config.toml
n_layer = 16
d_model = 320
n_head = 5
n_kv_head = 5
head_dim = 64
d_mlp = 832
vocab_size = 22385
activation = "geglu"
norm = "rmsnorm"
norm_place = "pre"
norm_eps = 1e-05
positions = "rope"
rope_base = 10000.0
rope_fraction = 1.0
qk_norm = true
attn_scale = 0.181
bias = "none"
tie_embeddings = true
parallel_block = false
init = "normal"
init_std_qkv = 0.0343
init_std_o = 0.0
init_std_up = 0.0343
init_std_down = 0.0
optimizer = "muon_variant"
lr = 0.0169
lr_mult_o = 1.5
beta1 = 0.9
lr_head = 0.0113
warmup_steps = 0
schedule = "wsd"
decay_fraction = 0.791
decay_shape = "linear"
final_lr_fraction = 0.1
batch_tokens = 131072
seq_len = 512
doc_mask = true
train_tokens = 1003000000
steps = 7653
dataset = "wikipedia_en"
MLP neurons of a small language model. Each row is named by its layer, matrix (gate and up: input weights) and neuron, and shows model dimensions 160-319. Each number is 128 + 24 x the weight over its row's rms, rounded and kept within 0 to 255. Numbers have three digits each. A neuron's up and down rows have the sign that makes its largest values positive.
A block is one neuron, or neurons of one layer that tend to fire together. After each block is what it responds to, as a language model described it from the Wikipedia text at the highest values.

L13.gate590:106135187155113149174107105154137093091131145099127089096141153134128129120157149136110153101134138116144130132116112101097117104123157124130149143128122086135067145117128121162139139108128110144153113151104151098109121094117132073148159146160059141151156117116169129103137117103116133129145119139138108107140131067134099126150169124079140136130110120120146117176133115145140165122175142180161120128181125138114102125169100132156135134179144125147100148153102143112108138116115134
L13.up590:133127086176115098106138158120118133172099148159094156151096133116141155118154112122099128121111131115134127081123122099121138156171137123103127135144136138142112099139138120142135100136111126132096093116138172121141075084154129120189118163129151142130130109170091131152082110155130128113137097109091101103146131162109147143073149100120148136154135141127126173126122137090128130110121125104132149127145119130101113182154124151156104147098098085148152120147148121058128152108125137
Description: Foreign name mid-pieces

L4.gate89:094159125125143101134090133146152120153103142124110101114156156175111162141128122123095150171115105112155117134159186077142098099089148177145114142144112120151130107094115095160157094137145081117159129135121153108118143109123092104112138144108114129111122082121166177098112158136152171147047131118117121127118158104103138129149143132122125158125128127143097110121134133130127152125096121104178120156076122080102168118146126098109128158114165084119080123137125103148161180117125096
L4.up89:108139157149144145175136089153144140136137184146121140123140137172119116110060105099136154135132118125140134119129137131087083145134157126158135139142158102148160123122096125143149131130150130086168158110124155142131120141118128077134151120102103115130105089086148134106150147104126144158144133137174163111111119173146106082158122145160129115110104145130125125130143128162117140139112151113144151138103086164120127085157147115128152142135137169117114134114143146123139153092124105
L4.gate99:094118131126099108155110107156155141154092150116129148138114121133175149109147145136137094103115143077074138131147153140124126140161124157124117129137141088157172119152151132126121143129076096116152128101104125104120092091114135136126081141122098073097103133139146135117118132129151162099108169134160114171153125158126103138155118100120157123119100132093108162124140123114116126153122170162118132115093123150116138066137159146144163066125095090136131131073096164117132081137135127
L4.up99:126137117156121119142143140100155123104131142099130139101140139124123097080132113151152124134101124107138110117111120157126117112089096140149084100126128126172179147083140103156100149146119141129128154110120167105112115117148160132099105127128108098147125126101146117085119150115141165120082164106110153133122124124192121105139109147151117106135125120093114104115178150127101112137127117114089124150110141101146178092167138146146137140125135109143097141081131135136095147146184147
L4.gate721:161110132137141111102123130107132142118147113103155143140142153146131111121126120161153150130155141147127106167102072124108127146159128115121110145131126107145115122170155135115107141108136130106108137103143111104143127122135142154126110113137146160103146074130132187142115132127109154131140120135123119129137123120089161098143052149136142140174109102112083137135145116110095122117213125130139137155100097112143141094118115160095122151114146098170098134133145170151138103094188120
L4.up721:139113097134107121118124104113127135149146074129157098124130117143118135138125116115125148106122166116090119100122100144124149125104116088116142129177168116112121128161145088104107090151160152146130147101090100146136113144156139156086123118130114139117105146089129128123097119152119182105151122082128078110132133122149131094109136132100148139112124126148100080155113166135141101144128112114111079100123137150159118093166136157175162143107130104122115143106136212148078140091148141
L4.gate781:140142090167133136176167138125124151089108119144154113105127123138135185139103103122121116110130113168117115100098121109159116124102104111048138101105094093123125147151135107091123140116151125117130126138124146108150153115118171149137104134125157166153117150154151145131150173137164133137142121095116131098103114134132110096135123084146111193134144143115190092131158170148114134124090121114151088113139120093140103147111110157158125125115141141131100162136136134117136151114111129
L4.up781:098161135096121112122073089150102121155121146121148121154135156159128103128174186124087132160123153101110121161156109147088178148107139129178091146095125138127148104151115144131175113148112133114145149144128114140069124179160103119118159117130176116126115118130098107124124090157114130133143159160171120148145121164114133124131116149108162092125125084118139142117110111104154106095125134163107176144125098165171145151138142108088141115129124126188148098148152150147141084121186090
Description: Superlative and quantity words

L6.gate38:129140123124126106100133133129151102118120141123161188133147167133129141162146121160114118129169179121141116103118144077144116110135145156121132130117132137138077088111127123116176142093075136132162175154143156095159133142115175156143123130131123127107147127153145145140153143138128141135148156129140156141122103077129176159142106126078128162115156141135125146128184159175155092136085128107151072090152132141072133111104133155081114171154140135080125128096134097101140112123152163
L6.up38:141124106119127126110134151138125124122069169121142144114129143180149137107126124144114102099134165090138102089147144116105127136132118137063114150105114113159118138093097096145192123123090168124157135123121107148114128129135147117145144129137150127124109162114137177097170099127129146131143107114191157135104148127123114148157148161154155101106060120138168108100158086129110131152083148122170112141154110133129094173168131128111203134110125113161098150094104103099074116150154101
L6.gate554:160168154148091117141109144129149119113105146073111161113130079127123149122088087139118129145147159114161152131151124124131127122082150122106101103129097120149115148174127133143160153117131155124123150094141146094153122176121109176163176152146136121118132103127140149145127117150105128106172118147164136122148142121097163126122149083147101137120172122100099102097083104132112092167099117113141171166185121163129105094132121123117118147135164075141133130124165167140088159148109109
L6.up554:124105123111137126117122135115155116168122138124139119111135151198116128147151134102121119164159142110156117120099154095098115139131158119131100092121095144124092105111118111116134145138136106171155145114118105136139155119107113165148157146110153088119089122097122148156113137121104092144076085088133110122125177076124163167066128084152104148146118154125133059128074148145126162122109104079096097109196108136114125086132120125109132161139129115113128123140175151117151146118093128
L6.gate630:128126119106132112130142102126073131134111141142115089100132141127143121144127135155091129159166113119082155136137163124114142151147137113107158135146142106155155094123138143157147120077107139147123095087132178157147111124185129102146149146127148166129170132091127115100092087181101131135105109129156104144099127112061137156109147124152115101144130142100131082123111125150115146134114138096095144161106099130124131115143141170078132133125101138101096109131146190106122125134109142
L6.up630:153169132082096114164148134139107102099146141096113111077147165098077104091132159134112147131157129108164108100158156163130115134097142142099151165128123120131115086142104134111149120126134174142142138118134155130139117139101135139141137140148085128143096144143145146124148111142142108189078136159134153162132116104109158119103126132113104141117183124083122126131158123165122102147137118098163139141163124106156124076132146128109128124142135130113110121112111108088135092179113106
L6.gate799:120134151102116125184139153164121174157102125123135164082165131111070100122115168129064138131138126075163129101137162113119118106122122096095129149149134152151116179152119083147152127113082153128114144157151109135155111134088142118114107155096126089111120092095159173172142144102100124123134111155133127130139139113114151166139119092171136135132132154142111110118139123145112111137116128106134105095117169145130124093137172109119161122148154165123118129109136137139116115169102142
L6.up799:116107154100163118158128154093071155105092132124117158086137158097120102108104144152090156151145156161135104113143104144171084107140118119129140142101122118123152161147140155136196139096102141117085125139144111140141104148120116115130149122088115136089137103107113154120151127122155121153114103102132143132126105085081134171082119122144115089130127159108097104117147104112129126130096125093181155089120140143169150129105136129153099149124127145099094120121082156162098154126162152
Description: Nationality/demonym adjectives

L6.gate246:150149122118152135185124122124144157127161149143132127137147168137114165110134140143128075181125125126130089138094139139094137141140136150151131142096095064171078111154125143123135118102165147127115086121109134125125112156141169141109133066121145128103104089117159155142106127147170159125106123082166130110119151115130173093142160127098153117114121123143140125159111116148172103119121051092138117109145178129151131120129181135088137134123134070150094116120140121180103147094165146
L6.up246:138100160171160140154145124124168137113091112124146102081076146143151157100126140159125167112133129125103111161158134180132147098129129122148120145152121158167077125136116124130099145136153119138100114107130117121110135126136124111137096135104090155109145128131129119105150104105142127132106125133151164118105108101124144116116142158148204148165095143133148106134150143071149085188113105115141156119109212136122107107129154113139128115131105078116077169137134125145102089190119124
L6.gate259:100137146122116082168149156160113131109125149154109112129142131164098113123157093097092113132155129127134155132125114100144122151165095120120152105110099171121120130140109086070125101133113137134105136086110138147150101114150156115144119115113101127109129129113155156082119139118168115133068129117142116118130084148109160161122172120121143079130125144143127149104159140078100133167088095081148170158174113138182134141143099167108162107111136107119098111144151126098144121103176190
L6.up259:110167134114147161099146117159154141128098112138113086091134116119134154069144128157126136136114123156115159129152126157129139131136140149134161117142117111140084125101121135097134110115143089132149171125128144137116125111096132111099101135094140131093094155133161159119115124139111117115122143106129116116168127122092141135174166154158118085088117154104152144109116148113094119145105124132122134141133118068144155120122159134139137126162144109130096120144132125112099149103112178
L6.gate466:110128150115174124121107182136163124116167147098118104072117158129134146120116133096106109192134133113118132142133146150151094095136120084147141154106120108172108100132133131086162173143165129179137131125099131169110120142116119114119140160162109107121121103165137117084143144112128118163071133145166154130126120111198152131108101121133112117128137120128104135131094156121091129134120113114143152170101126134097152145113142150088118134100134169093117118116093103167124140122108162
L6.up466:173134077130141089129139139144186109148184136122097105090118127145113109117140104111145093132146155109148107117108155127123128120145117101144124148155095148117155142131132120134148190127114103112121142127118131111119180163139140094128101123155104092124143084174083145138108129095136121128110129167148137118141102123147143112118145106122112190147135150141127117096095121101114116166110124138130114185116085124123145140121123145102129087111137171083115059084095149163110127095139123
L6.gate582:154167157099164121149134093124118145164158115115130106126124134096120210071179109106138123199105160152122119132106190095116143154124118110143151104151116113122168107090162121148110154145153137154141135096125133096163150074123148131124143144085106108132107112063127123144138151140127111161164142148109154107102095097167116153155147120092108104115153115130100080123101121128148145139133123089159132161116124154123150132146118129140152126132103127103112119135174134092115100105171158
L6.up582:150123108139165167133142137138093162142102117110125153165100168132114134059147151105112114122096148114149147133137112093080134132153120116145130149121118143164076098141141137083130144116195114135149139165141101113077125102120166128149157138113135115141121152104134150090093168099133096125116087103134120152124111105147116140145140142127150117157149117096122128123139163126143078097114164111155136128166144091095109096135134164161095146116103133129145127124128141148091107128125077
Description: Degree, record and percent words

L4.gate91:138123129135082151115169115138170096094085125132133154098107126077157119110104102093142123156126117115113112134149152130115116130132138102099152129062120091166083127128162120098128139092104145112108133093121113178128136142123101165145104096124150151103151133096174117159106101135141098118110118125124150153151160124157149141094146131101161154139138128108142114084141145145140115130122130071168137110105147094139134111092120085096085112102164099132110141087132115145113097099113113
L4.up91:105106146132132154129169105171101131125126133133182139094088094098114099163115135176095060130120140101145108108084136156120122161102121099081149106106111108087119120097083116131112144127154106120116125181122141141121137088144119135123113144112134147128091119094121092152125155112110108116092125113136122137105138115086157137175105131094097118133096155128153122145068136137146151119112096109141137111158119131121122091137162153105122116129123123104119182168156171109115137197117145
L4.gate213:127118169164116153152161111140152111172140123109129129087127130120139112149098151108095130105101082149121116138127115139109124123108147149095121142128158122125113160180133122104116102167105152132150111105121117123173180155124124099119139093150118063161111125111163163160127082125108099108172148140122106123114110107103187136126074086134142124146172115109116132086111114145120133140110105153149150072093182135115109152121159104145144122127167121122122135125130131091122117169136105
L4.up213:095152138152134161130103116120144137122134138162131159162119134084141132110106132105102154144161125137162125140103133118149128114114110127118141145085143124130117153151131122111069142106107113144131124139100091099174137137122144125134119084104127097144157160116151102121121152142064084125125115139133118125128130129111163118147167110138089159124160137134112118149111168146161089111119155119113122081149120150105095158117128095129109130094115135134121089124135116115130111148130144
L4.gate257:143126114158118151148119110095182155115096130112133110114133147143165147162122154150140130142125165134161130163153121151119162142142079159142114131147170105077103124076150164122110140094126129110111110102138144135088126134170151125133142144134105129125155124129119077134144139145108144083100138106114114150144124068151133085111105125151151115108099106132093111124136186131150133106110118076124129075139160115104148159070090140129113122130107121157086176115100170137113109115108164
L4.up257:117107129158105139147150141152150121127141130146099094129095132111157123192193138095110101158092143127131091134114123146115100121144106138108166113163183143136117131119167110108166153092136107094122123127137115126139105136117086122152120168149182159154163121126147070135119134115105088130149097165109160154133138119115111102177157129099110140115133160173128112134161137124131170161112134153110138104093118135145123109135108132132090124105142156141117153165112141086117088116149166
L4.gate355:088151111117174071119112160140148106149115135132130136123109151150136118105123102085121126137106147126146139141155147118134114087169193151113138142155125152112138110158160130135142092118063106157109114060117140110154106113087130196161179118097107147136090135173110118142104116149139155109102139100137127130127167133160101140140157119148092129145140100119154094132151190104117119162133158106131139162149137114128132132129157123127149131126131138103147090127148121118096104154144068
L4.up355:094089093143121150106211118162135129109105137119169160127114101136117136154121152156112119107131144120126140126135100133092131125147141129086135081127162125132123105144145121120124134093163158153112099123163150106147109113160136130160141152134068124111145142122171126135094134091151129133143099102152110064135129153148117105158150086155107173134113140183123122147110131149154108132127142105119153140152145118113106114108146128131144095131108119101105079151132102120153148129107123
Description: Mid-word continuation pieces